MLP neurons of a small language model. Each row is named by its layer, matrix (down: output weights) and neuron, and shows model dimensions 32-127. Each number is 128 + 32 x the weight over its row's rms, rounded and kept within 0 to 255.
A block is one neuron, or neurons of one layer that tend to fire together. After each block is what it responds to, as a language model described it from the Wikipedia text at the highest values.

L5.down268 [128 139  68 135 124  85 114 106 147 170 100 131 145 110 179 120 157 117 116 155 140  63 145 190 137  72  80 164  58 136  64 126 163 113  92 108 138  70 143 123 153 138 123 173  76 158 144 110 114 148 183 122 132  74  97 125 110 136 108  87 181 102 126 108 113 117 127 169 116 134  97 101 162 123 188 163  50 205 144  76  98 137 175 148  84 143 134 110 130 129 218 135 129 155 126  58]
Main verb after subject. Finite verbs or auxiliaries right after a clause's subject noun phrase, e.g. were, was, is, became, followed, led, and past-tense -ed endings.

L9.down204 [ 63 118 156  69 142 152 106 156 141 131  94 119 106 142  64 147 154 127 107 129 178 108 147 107 104 126 133 178 131 148 157  62 132 128 181 141 164  84 136 107 105 142  86 129 144  82  89  96  98 112 152 138 109 125 189 182 176 112 153 103 156  55 165  76 118  94 176 172 124 177 141 141 121 115 169  67 113 156 141 149 102 105 179 165 132 113 148 132 177 141  93  71 114  46 202  69]
L9.down243 [ 98 140 128 113  98 145 120 166 106 124 167 129 100 148 109  57 134 107  99 139 123 140 132 129 145  88 117 171 131 114 144 112 126 133  82 144 130 127  95 146 141 129 117 151  84 126 205 111 158 149 130 132  95 121 211 114 183 121 189  74 100 204 165 121 159  85 138  83  81 175 106 148 155 100 181 157  90 166 125  66  76 115  76 139 126 173 147  91  87 154 113 133 165  96 100 138]
L9.down295 [ 70 104 179 164 123 147 126 125 105 139 181 146  93 126 108 105  97 110 111 159  60 116 101 130 136 131  89 105 110 115 159 143 161 126 168 110 139 119 133 112 103  80  39 124 106 165 132 108  99 109 143 153 161 131 180  42 148  87  85 179 145 183 128 104 139 136 125 141 128 129 134 120  95 130 168  97 119 125 127 124  82 142 115 161 165  88 147 127 140 140 120 136 126 136 161 147]
L9.down771 [122  62 167  94 106 129  99 108 125  89 158 108 132 154 110 147 156 152 147 115 100 154 113  95 100 177  72 102 118 126 166 125 116 129 120 119 109 151  95 165 135  91  79  89  80 146 107  80 117 152 111 137 106 146 100 158  69 113 140 150 149 162 107 145 148 123 113 166  78 101 179 121 128 136 176 138 181 114 163 140  75 153 122 164  99  82 141 111 133 111 112 105  81 180 142  95]
L9.down924 [154 152 182 114 138  84  39 127 221  65  85 104 107  92 111 159 152 135  45 148 167  99 223 194  82 117 162 110 146 143  87 142 115 112 139 123 168 129 147 143 138 112 189 156 132  81 173 160  70  83 101 115 116 113 120 121 141 116 153 132 114 140  74 107 129  98 156 144 111 172 143 152 124 119 158 136  91 148 112 166  73 125 111 134 167 127 134 141 128 120 119 102 146 118 107  81]
L9.down957 [125  20  88 147  96 168 113 142 129 148  96 128 141 110 119 132 138  27 117  87  79 155 118 150  95 133 117 151 120 119 131 140 178 164 111 126 147 148  85 132 145 103 127  89 126 140 106 149 166 148 159 130 127 164  81 125 199 112 136 155 138 148 133 115 157 143  96 117 101 161 151 130 122  86 167 133 162 170 208 185 130 139 142 135 107  93 152 157 109 130 115 123 101 149 131 162]
L9.down999 [141  82  76 122 151 169  86 140 138 209 147 131  99  94  92 156 154 152 116  71 110 157 131 149 106  37 125 167 183 139 163 163 195  87 143 163 136 115 116 143 151 155 158 173 111 139 166 166 100 132  77  68 109 113 132 109 173 125 140  71 111 100 172 155  93 111 138 140 126  84 142 118 178 174 147 144 147 153 146 133 123 160 160 139 116 112 141 105 113 124 121 115  77 111 127  30]
L9.down1023 [125 140 160 134 163 172  71 158  35 124 159 148 119 150 152 102 164 144 108 156  93  43 107  72  77 143  19 186 177 106 135 115  74 167 192 171 109  95 121  70 101 178 174 119 125 118  89 178 118 126 136 135 103 119 134 131 125 115 154  94 124 121 148 104 175 111 135 165  62 111 125 120 123 134 113  72 115 130 167  84 106 133 134 175 130 202 124 114 166 124 149  82 151 145 156  99]
Predicate verb start. First token of the main verb or verb phrase right after a subject, often a word fragment, e.g. foc(uses), dist(inct), is, are, not.

L5.down849 [150 141  82 119  73 115  76 143 186 139 140 203 139 135 112 137 119 162 134 164 165 173 135  97 173 154 103 158 112 165 138 155 127 129 130 149 114 155  84 127  89 175  60 104 114 127 146 116 169 158 184 147 142  94 145  67 129 158 108 175 125 109  85 133 142 106 180 103 166 137 165 144 107 122 116 121 130  61 117 187 128 146  91 104 120 122 107 172 137 136  57 125 131 143 135 143]
Structural header labels. Column headers in wiki tables, section headings, and infobox field names, often the later piece of the word: Source, Votes, %, Geography, Area code.

L9.down142 [128 195 203 154  98 162 106 146 150 210 136  92  75 172  79 145 147 153 129  89 144 135  35 143  69 156 122 135 140 124  82 113 120 126 125 108 142 155 196 159 135 100  70 109 103 123 109 142 167 153 143 130 113 113 132 132 120 130 157 117 139 117 115 171 179 149 132 130 132 134  90 145 225 123  98 147 107 158 112 172  82  36 106 151 166 134 116 125 141 130 113  70 129 101 214 141]
L9.down229 [138 110  99 144 152 111 149 165 165 110 150 175 126 132 157 133 166 132 131 130 122  97 136 180 140 164 169 120 149  97 156 155 117 122 115  98 149 103 160 104 119 134 179 110 121 155  51 173 142 134 126  88  77 157 120 144 117 129 166 122 117  68  88  92  55 143  55 106 126  75 134 133 158 131 156  67 217 108 122 104 126 154 156 134 163 171  95 116 107 132 109 146 101 105 139 144]
L9.down321 [149 112 135 117 151  88 158 152  93  95 145 137  90 120 113 131 186  87  99 179 120 126 144 144 122 128 134 163  88  68  80 174 184 105 109 144 143 122 111 158 152 140 168 152  82 113  99  89 164  98 138 169 140  97  87 171 124 113  95  97 142 105 125  97 125 127 159 149  84 107 106  93 137  87  92 129  98 112 133 126 145 114  89 162  68 133 123 152 156 110 154 150 137  73 132 127]
L9.down507 [116 140 119 116 169  75 134 122 175  91 115  82 100 165 126 127 140 119 168 116 174 114  77 192 102 120 170 105 128 139 152 118 130 110 129 102 148 139 100 157 154 134  98 142 154 157  77 120 130 133 101 157 193  99 124  90 109  75 166 177 139 168 112 172 136 136  73  73 169  55 147  28 142  91 105 126 119 137 116 129 161 123  81  73 114  78 144 108 151  84 154 143 115  51  62  95]
L9.down561 [136 135  68 145 149 106 132  53 126  86 143 151 151 180  67 120 121 143 108 114 159 174 103 122 117 171 156 150 115  74  90 110 109  44 134 139  84  95 137  76 110 184 161 172 167  88 106 147 150 119 171  90 134  97 114 121 118 115 169 145  70 123 111 124 180 108 123 166 140 141 119 185 107 188 149 103 136 178 172 155 149 129 124 172  89 132 117 138 159  91 115 149 141 184 121 135]
L9.down653 [150 126 101  75 129 146 164 139 147  96 146 112 164  94 153 105 170 140 129 157 119 155 136 119 143 174 155 153 131 176 159  68 126  97  99 135  83 126 141 166 119  91 111 124 140 110 129 158 141 106 127 181 161 110  80 138 117 135  94 123 205 146 136 112 154 119 169 117  99 122 168 104 112 128  92 179 171 181 112 172 180 115 121 206 135  98 152 128 123 171 121  61 139  92  91  84]
L9.down682 [120 152 147 119 127 144 183 122 128 145 163 138  81 183 103 106 148  97 104 131 136 166  59  55 132 133  79 103  91 151 136 146 113 167 127 137 127 124  75 110 117 154 135 171  70  98 137 170 145 134 163 171 153 141 136 153 127 141  70  99 142 153 130 123  78 138 152 138 155  81 104 113 159  90 130 144 117 126 111 141 143  94 106 119 106 153  95 124 124 158 130 116 143  83  85 117]
L9.down820 [ 99  91 127 174 100 144 179 106  85 108 193 124 128  85 110 162 162 128  85 133 142  77  98 127 209 118 145 122  93  73 149  84 167 111 122  68 149 120 130 131 104 113 142 122 141 136  55  49 197  82 157 124  95 168  94 147 124 129 133  82 134  90  73 153 120 158 130 138 134  74 129 111 130 137 148 119 119 140 127 134 171 138 159 168 167 153 174 101 149 118 159 131 131 105 124  80]
Location prepositions before places. Prepositions (at, near, in, along) and direction words introducing a place or event location, e.g. located at, born near Onitsha, at the negotiations.

L9.down17 [175  98 148  84  92 110 161 144 106  53 112 151 198 105 155 159 159  75 153  66 143 132 132 126 100 186  98 121 135 135 115 148 159 111 207 127 176 138 115  89 114 132 175 138 111 115 107 103  77 153 124 151 111 127 159 103 162  93 203 148 160 120 142 110 155 123 138 111 130 177 155 134 125 123 183 101 103 107 151  67 167 121 127 170 144 114 142 123  84 108 131 160 141 125 103 134]
L9.down53 [120 139 130 121 125 126 122 171 142 168  94 156 103 163 106 160 135 128 102 125 190 114 141 146 126 152  85  95 143 135 177 155 158 154 148 114 101 136  89 113  40 130  92 130  48 106 171 130 115 167  84 119 143 145 177 186 149 172 194 139 117 172 122 143 156 137 191 106 131 152 128 130 156  57 114  96  86  64 177 108 144 149 122 145 172 182 143 134 155  96 163 137 131  66 137  98]
L9.down87 [171 152  80 141  97 108 128  90  97 128 146 183 150 112 144 126  94 170 154  78  94 124 162 164 150  97 104 174  99 124 186 149  87 157 157 145 132 166 122 131 161 128  63 146 131 109 155 127  63 148  82 168 191  62 144 164 130 101 130  80 146 118 134 119 131 126 128 107 109 139 140 124 154 158 116 148  97  87 118  77 122 104 103 114 129 253 143 167  81 151 142 114 123 147 135 148]
L9.down140 [119 147 125 113 135 164 141  84 157 120 141  74 154 113 133 130 115 137  82 142 203 114  99  84 110 161 203  93 130 122 152 103 193  67 188  76 160 132  83 207 123 182 115 102 129 164 112 175  60 113 141 150  83 112 126 162 116 165 125 140 117 138  90 157 149 121 133 123 153 132 227 121 176 149  69 146 135 143 128  99 118 105 127 151 120 114 164 146 177 122 155 156 145 144 188  62]
L9.down557 [121 142  89 129 147  98 164 129 151  89  49 110 147 118 102 111 120 121 144  96 151  79 115 139 115 144 137 124  72 114 148 119 137 159 132 140 125 119 145 133 149  48  48  86  75 126 172 117  94 102 153 150 121 107  94 143 119 111 150 170 129 104 136 106 140 101 118 157 112 112 189 103  98 161 120 116 179 133 143 160  97 124  71 129 149 158 126 163 108 153 128 137  82 132 143  62]
L9.down621 [228 132 150  86 180 153 211  45  96 136 101 113 125 127 121  85 128 117 106 123 105  79 122 123 171 138 101 190 166 148  71 119 132 159  74 110 150 104  94  99  91 180 160 101 101 133 103  79 179  90 154 127  83 154 143 166 152  92 126 106  72 147 143 117 152 102 165  96  86 134 114 129 158 111 153 108 128 116 147 163 111 156 180 180 193 118  82 151 107  33 127 124 128 130  71 160]
L9.down859 [111 141 160 155 121 114  85  98 114 116 178 141 145 150 158 116  97  94 101 144  80 137 150 104 122  85 112 159 156 119 158 136 136 151 103 113  94 125  81 142  99 129  40 111 159 171 143 118 144 180 119 102 100 124 107  69 170 110 134 131 139  99 141 160 118 190 159 199 113 114 164 154 106  93 126 169 155 152 124 133 130 110 118 151  75 128  77 101 130 166 149 136 116 166 151  71]
L9.down990 [135 152 152 186  94 147 150 119 178 114 107  83 119 138 118 186 149 133  85 145 108  78 130 128 141 136 189 126  68 189  89 118 119 153 103 125 131 152  60 152 133  97  90  95  92 141 104  91 191 131 158 123 134 100 102 132 115 166 180 133 173 116 132 199 117 171  96 121 119 138 105 163 100 105 113 154  98 154 110 150 121 109 129 155 117  96 111 104  60 124 170  81 121 132 136 156]
Coordinating conjunctions. Conjunctions joining list items or clauses, mostly and, also or, but, though, although, often right after a comma or closing quote.

L9.down275 [106 149 169 118 100 128  59  88  81 123 141 125  89 117 102 167  94 122 142  85 130 133 154 111 100 130 152 134 160 123 146 187 142 149  50 161 126 134  87 123 131 154 130 110 123 164 144 191  96 199 163 140 126 102 119 142 128 118  96 107 134 142  68 134 147 181 132  91 157 125 163  59  92 149 128  92 149  95 162  86 145 108 180  75  78 164 123 174 124 167 136 152 140  90 101 133]
L9.down287 [111 117 102 110 148  99 107 144 167 187 130 123  99 143 151  94 167 176 172 100 129 109 116 110 114  99  91 132 125 107 126 139 140 162 118 210 143  97 121 101 115 134 121  47 137 169 102 135 119 136 137 139 124 161 168 158 133  51 115 138 138 142 130 107 129 117 106 180 104  79 127  97  92 152 125 147 114 115 127 131 151 113 102 100 167 194 110 126  69 153 158 139  85  73 161 109]
L9.down519 [162  47 157 158 116 132 121 124  91 124 128 103 117 143 148 160 178 149 122 135  99 142 149  91 107 156 117 145 135  79 126 176 119 100  92 169 101 122  98 154  86  95 105  65 154 143 143 168 108  90 189 203 127 120 188 114 154 103 133 103 189 121 132 131 157 103 155  53 120 147 106  71 121 141 141 124 173 182  90 188 128 185 101  84 132 125  68 132 173 139 132 116 132 112 107 112]
L9.down642 [111 153  88  83 186  97 130  81 140  74  80 108 163 158 127 114  99 167 148 128 188 160 179  92 126 140 136 138 149 126 140 145 120 101 101 134 173 124 134 115 112  99 124  95  40 182 170 148  51 109 144 114 139 128 118 126 164 165  61 141 173 132  82  81 153 116 147  88 105 124 110 178  86 117 154 114 174 133 169  68 127 135 116  55 111 114 127  82  92  95 154 162 142 183 101 108]
L9.down748 [142  98 122 156 128 124 127 134 152 121 119  83 114 125 142 168  88 152 155 107 179  80 179 164 111 191 128 128 181 117 124 123 135  99 166 153 108 158 104 135 185 145 130 156 143 137 153  89  89  64 132 163 152  86 160 182 149 166 128 133 102 161 117 154 140 157  96  91  12 115 168 140 157 113 132 132 136 122 109 120 168  84 114 103 153 105 132 109  97  84  71 116  81 145  99 150]
L9.down880 [128 203 112 153 142  37 176 149 133  95 123 114 105  99 152  91 136 105 138 102 173 111 162 141 113 157 132  84  59 131 144 144 172  95 203  96 188 167 151  93  98 151 128  96  97  90 143 151 115  82 126 139  93 142 144 161 138 173  95 110  80  97  83 159 157 141  84 137 128  90 135 106 175 164  92 146  76 167 107 122 146 116 144 114 115 143 134  96 122 102 141 163 109 134 105 159]
L9.down915 [ 62 144 143 158  84 154 190  84  91  85 104 145  81  90 128  87 113 100 155 113 121 124 109 158 106 139 136  77 169 106 142  77 151 124  68 138 118 182 177 168 105 157 153 164  82 177 139  96 140 150 109 126 123 180  66 161  84 141 123 118 148 136 194 190 118 132 119 137 160 166 134  93 179 166 144 107  89 126 100 169 165 115 130 128 157  78 150  89 158 182 123 181 170 115  55  99]
L9.down1001 [134 143 119  87 151 133 164  91  84 166  91 150 145 167  73  72 118 117  69 148  99 137 113 126 145 133 162 105 131 111  92 107 116 153  77 152 147 128 106 124 170 159 106 162 130 137 104 123 105  86 150 110 154 167 162 168 154 105 114 140 126 178 152 125 134 150  83 109  67 160 124 135 155  87 106 113  89 124 103 170  82 145 137 167 118 125 134 119 191 135 113 209  99 132 168 141]
Table header W-word starts. First subword of words beginning a table column header or cell, especially capital W: Winner, Writer(s), Wins, Wind; also Loss, Career, Playoffs.

L7.down19 [168  86 141  58 205 121 193 133 124 148 190 142 146 101 162 112 115 186 116 106 115 131 143 163  66 119 148 130  96 155 112 127 134 136 111 145 119 161 125  79 124 130 176 111 112 102 170 164 103  87 117  83 153 141 162 145 107 133  81 144 171 101 150 116  69 120 118 162  85 140 121 129 129 143 131 105 181 149 130 107 151 117 152 108 130 146 122 107 163 128 140 178  92 201  92  77]
L7.down126 [129 142 144 100 116  56 129 137  95  98 120 237 138  98  78  68 137 139 139 119 115 128  97 166 147 163 132 142 194 146 148 151  98  95 146 109 104  78  87 118 109  97 128 131 102 120 135 117 196 140 111 168 144 106 112 178 176  88  69 115  88  82 111 122 136 160  82 125 135 129  90 110 129 121  96 172 209 155 166 167 125 118  93 132 137 136 141 101 187  52  63 128 123 131 122  99]
L7.down190 [112 147 207 150 210 136  88 129 129 127 110 111 136 133 123 198 192 129  24 132 114 117  79  96 126 146 139 125 108 108 101 101 140  93 143 107 120 206  98 140 117 201 143 157 171  99 137 129 100 128 115 108 140 126 121 157 162 133 130 125 133 155 102 130 154 149 110 129 155 145 120 112 117 116 112 149 173  72 161 145  81 162  70 137 148  63 119 123 172 174 155 125 141 177 143 103]
L7.down287 [122 199 115 121 180  84 181 149 125  69 166 136  79 119 150 169 143 160 129  90 140 108 140 141 158  79  99 174 146 137 164  85 156 108 135 102 111 109 104 101  97 138 171  92 102 142 128 161 189 128 161 120 141 176 127 115 128  98 204 148 152 166 122 177 123 125 179 176  69 104 129 115 107 126 103 120 150 149  89 129 203 142 132 182 132 135 141 106 159 105 191 116  59 155  89  74]
L7.down294 [116 152 110 154 155 122 146 182 126 130 159 114 126 177 147 162 142 137 148 220 170 143 128 173 149 136 192 145 117 133 133 136  94 113 133 112 110 135 153 152  64 159 146  66 114 163  72  86 126 146 115  48  93  76 161 108 117 106 149 107  90 125 135 146 150 140 139 129 103 129  80  70 197 151 110 172 117 155 132 157 153 129 107 183 141 157 108 140 171 104 169 104 190 124  82 118]
L7.down483 [107 118 201 118 143  88 183 159 148 165 141 129 133 127 104 112 164 126 116 119 157 138 169 140 131 111 150 168 126 116 133 144 203 153 120 134 169 119 147 109  79  95 101 134  50 116 144 161 140 142 115  74 165 108  71 156 138 129 191 156 181  53 103 141 167 178 127 159  88 186  82 105 166 123 147 123 133 107 122 115 110 140 135 123 141 116 169 156 169 155  94 125  99  74 182  60]
L7.down667 [174  75 130 162 145  84 108 156 116 197 171 115 104  89 202 165 128 142 182 184 109 103 136  71 111 106 110 152 117 161 113 159 107 146  47 131 186 126 128 122 147 134 115 128 126 165 118 168  99 108 124  91 153  98 129 148 199 124 161 109 133 181 128 139 161  98 154 103 142 113 104 121 144 125  77  93 157 118  97 161 149  99 119 135 182 119  99 191 119 131 107  91 135 159  97 109]
L7.down707 [141 166 108 139  98 104 128 114 118 160 184 120 105 154 136  70  81 114 124  84 118 169  59 158  92 107 137 141 196 159 104 190 150 108 124 168 127 126  97 102 102 136 137 134 196 100 122 121 191 172 119 124 109  77 170 135 124  96 152 113 129 170 112  86 107  85 106 117 160 140 190  98 170 117 154 122 116 115 104 157 104 102 149 161 114 102 109  53  41 168 128 147 108  98 140 207]
Location prepositions before places. Prepositions and direction words that introduce a place name, mostly in biographies and place descriptions, such as "born in", "near", "north"west, "based in".

L5.down471 [142 164 158 129  82 101 188 159 146 122 192 135 155 137  71 100  82 149 120 172 180 117  37 176 131 149  85 144 107  69 128 115 138 101 159 107 107 122 177  21  68 167 122 153 130 137 157  98 145 169  88 116 202  66  96 113  87 103 158 116 179  88 120 144 169 159 147 137  83 150  98 156 124  59 140 172 111 166 152 143 184 105 128 190 102 171 155 111 120 152 154 137 174 109  91 140]
Location or time lead-ins. Tokens that open a place or date phrase, mostly prepositions like in, of, at, on after verbs such as located, seized, lives, plus coordinate digits like 38°39′.

L5.down275 [ 81 177  82 130 123 107 166 139 126 122 135 143 143 107 131 181 124 169 112 115 161 112 178 135 153  95 133 130  90 170 126 109 179 102 147 159 107 194 126  69 102 115 131 133  86 118 144 159 169 114 136 126 160 138 141 129 142 127 151 105 134 150 132  78 126 141 110 100 143 121 151 126 127  95 118 146 110 113 117  88 146 151  83 125  75 170 105 152 150 104 183 173 198 170  73 177]
Clause and paragraph boundaries. Fires most on "to" in fixed phrases like due to, prior to, according to; also on paragraph-ending periods before headings, and on "and".

L7.down181 [143 101 124 109 111  97 164 135 169 175 155 119  99 205 121 100 116 135 145  79 178 137 185 153 178 105  96 129 101  95 141 129 119 165 102 133 185 148  58 166 122  96 163  92 126 128 125  92 184 149 128 139 161 162 202  78 130  53 123 166 126 162  93 123 136 145 129 138 111  85 130 118  95 134 118 106 137 148 119 135 133 187 117 123 159 154 135  67  96 199 113 161  62 112  96 144]
L7.down387 [162  61 149 116 138 115 151 110 137 130 143 122 144  88 107 137 172 148 105 160 110 166 115 192 150 132 132 182 118 116  83 106 138 123 179 102 141 103 110 166  41 165 161 167 148 130 114 144 134 129 108 129 116  77 154 142 114  90 136 156 157 120 116 132  97 122 135 117 112 139 110 113 126 134 103 130  75 179 101 170  82 123 119 142 126 170 130 137 121 167 127  95  98 176  93 157]
L7.down639 [128 113  69  92  96 134 177 142 155 122 120 162 114 100 149 133 107 104 183  97 190 153 151 177 150 111 116 176  66 164 124 112 119 115  80 145 117 179 140 175 123 110 108 118 170 117 130  84 122  96  60 128 115 113 149 125 146 136 196 127 120  97  85 155 137  97 147 118  96 134 129 104 102  62 104 136  74 148 148  84 141 177 103 120 139 170 156 130  75 140 107 188  72  79 167 148]
L7.down681 [185 174  83 127 125  83  88 195 137 122 135 123 122 154 163 182 114 168  80 123 119 127 196 134 116 123 141  52 136 129 114  63 131 170  90 202 140 125  91 178 137 143 171 115  89 145 108  49 143 181 105 124 116 126  59 163 109  77 129 163 156  94 176 153  49 135  88 133 154 109 123 129 137 115 135 157  98 124 111 148 138 119 156 145 117 153 145 145 127 141  52  68 142  92 114 182]
L7.down705 [127 115 127 154 142 123 129  81  73 173 122 137 107 124  87 158 176 141 112 200 111 183 170 184 180 164 101 148  61 138 123 149 115  81  80 143 157 117  75 110 148 133  93 131 108 117 115 131 121 157 174 126  81 106 135 138 196 162  97 150 131 184 147 178 147 123 139 143  86  88 100  85 156  61 169 147 145  82 144  78 146 131  97 170 123 130 124 118 136 118 112 146 151  91 150 102]
L7.down786 [155  98  93  76 163 199 132 129 132 123  97 166  85 160 121  91 131 122 102 115 158  27 199 175 147 114  99 177 101 155  87 135  99 119 155  83 147 111  86 115  71 182  86 128 110 162 139  95 121 158 112 146 151  97 202  83 186 138 127 161 133 114 107  79 227 163 105 137 161  95 168 151 106  62  91 100 134 138  99  95 156 131 182 149 172 185  73  74 119  98 127  82 118 200  94 126]
L7.down820 [129 170 148 120 101 148  87 158 129 190  97 158 119 124 110 147 127 184 157 118 183 109 131 109 161  80 125 118 123 155  31 111 131 175 119 129 148 131 146  94 172 212 155 132 131 132  82 135 113 117  83 109 104 112 138 106 131 115 111 135  99 126  49 167  89 137  64 172 185 111 122 122 129 115 122 186 199  96 142 114  98 125 130 120 131 135  99 170 108 138 162 120 159 153 146 134]
L7.down832 [139 131 124 129  97  54 118 125 110 176 125 195 151 106 133 146 129 132  94 136 141 153 144 143  81 114 117 122 159 136 127  69 141 149 158 121 135 157 116 132 100  90 136 146 189 121 153 164 146  87  45 154 134 109 135  90 153 107 117 194 121 208 171 183  89 110  91 115  76 140 152 168 189 153 143 119 103 173 128  91 148 129  80 135 185 148 160 123  79 100 103  81 119 126 171  95]
Table header cells. Pipe separators and column names in the header row of Wikipedia markdown tables, such as Score, Votes, %, and Peak.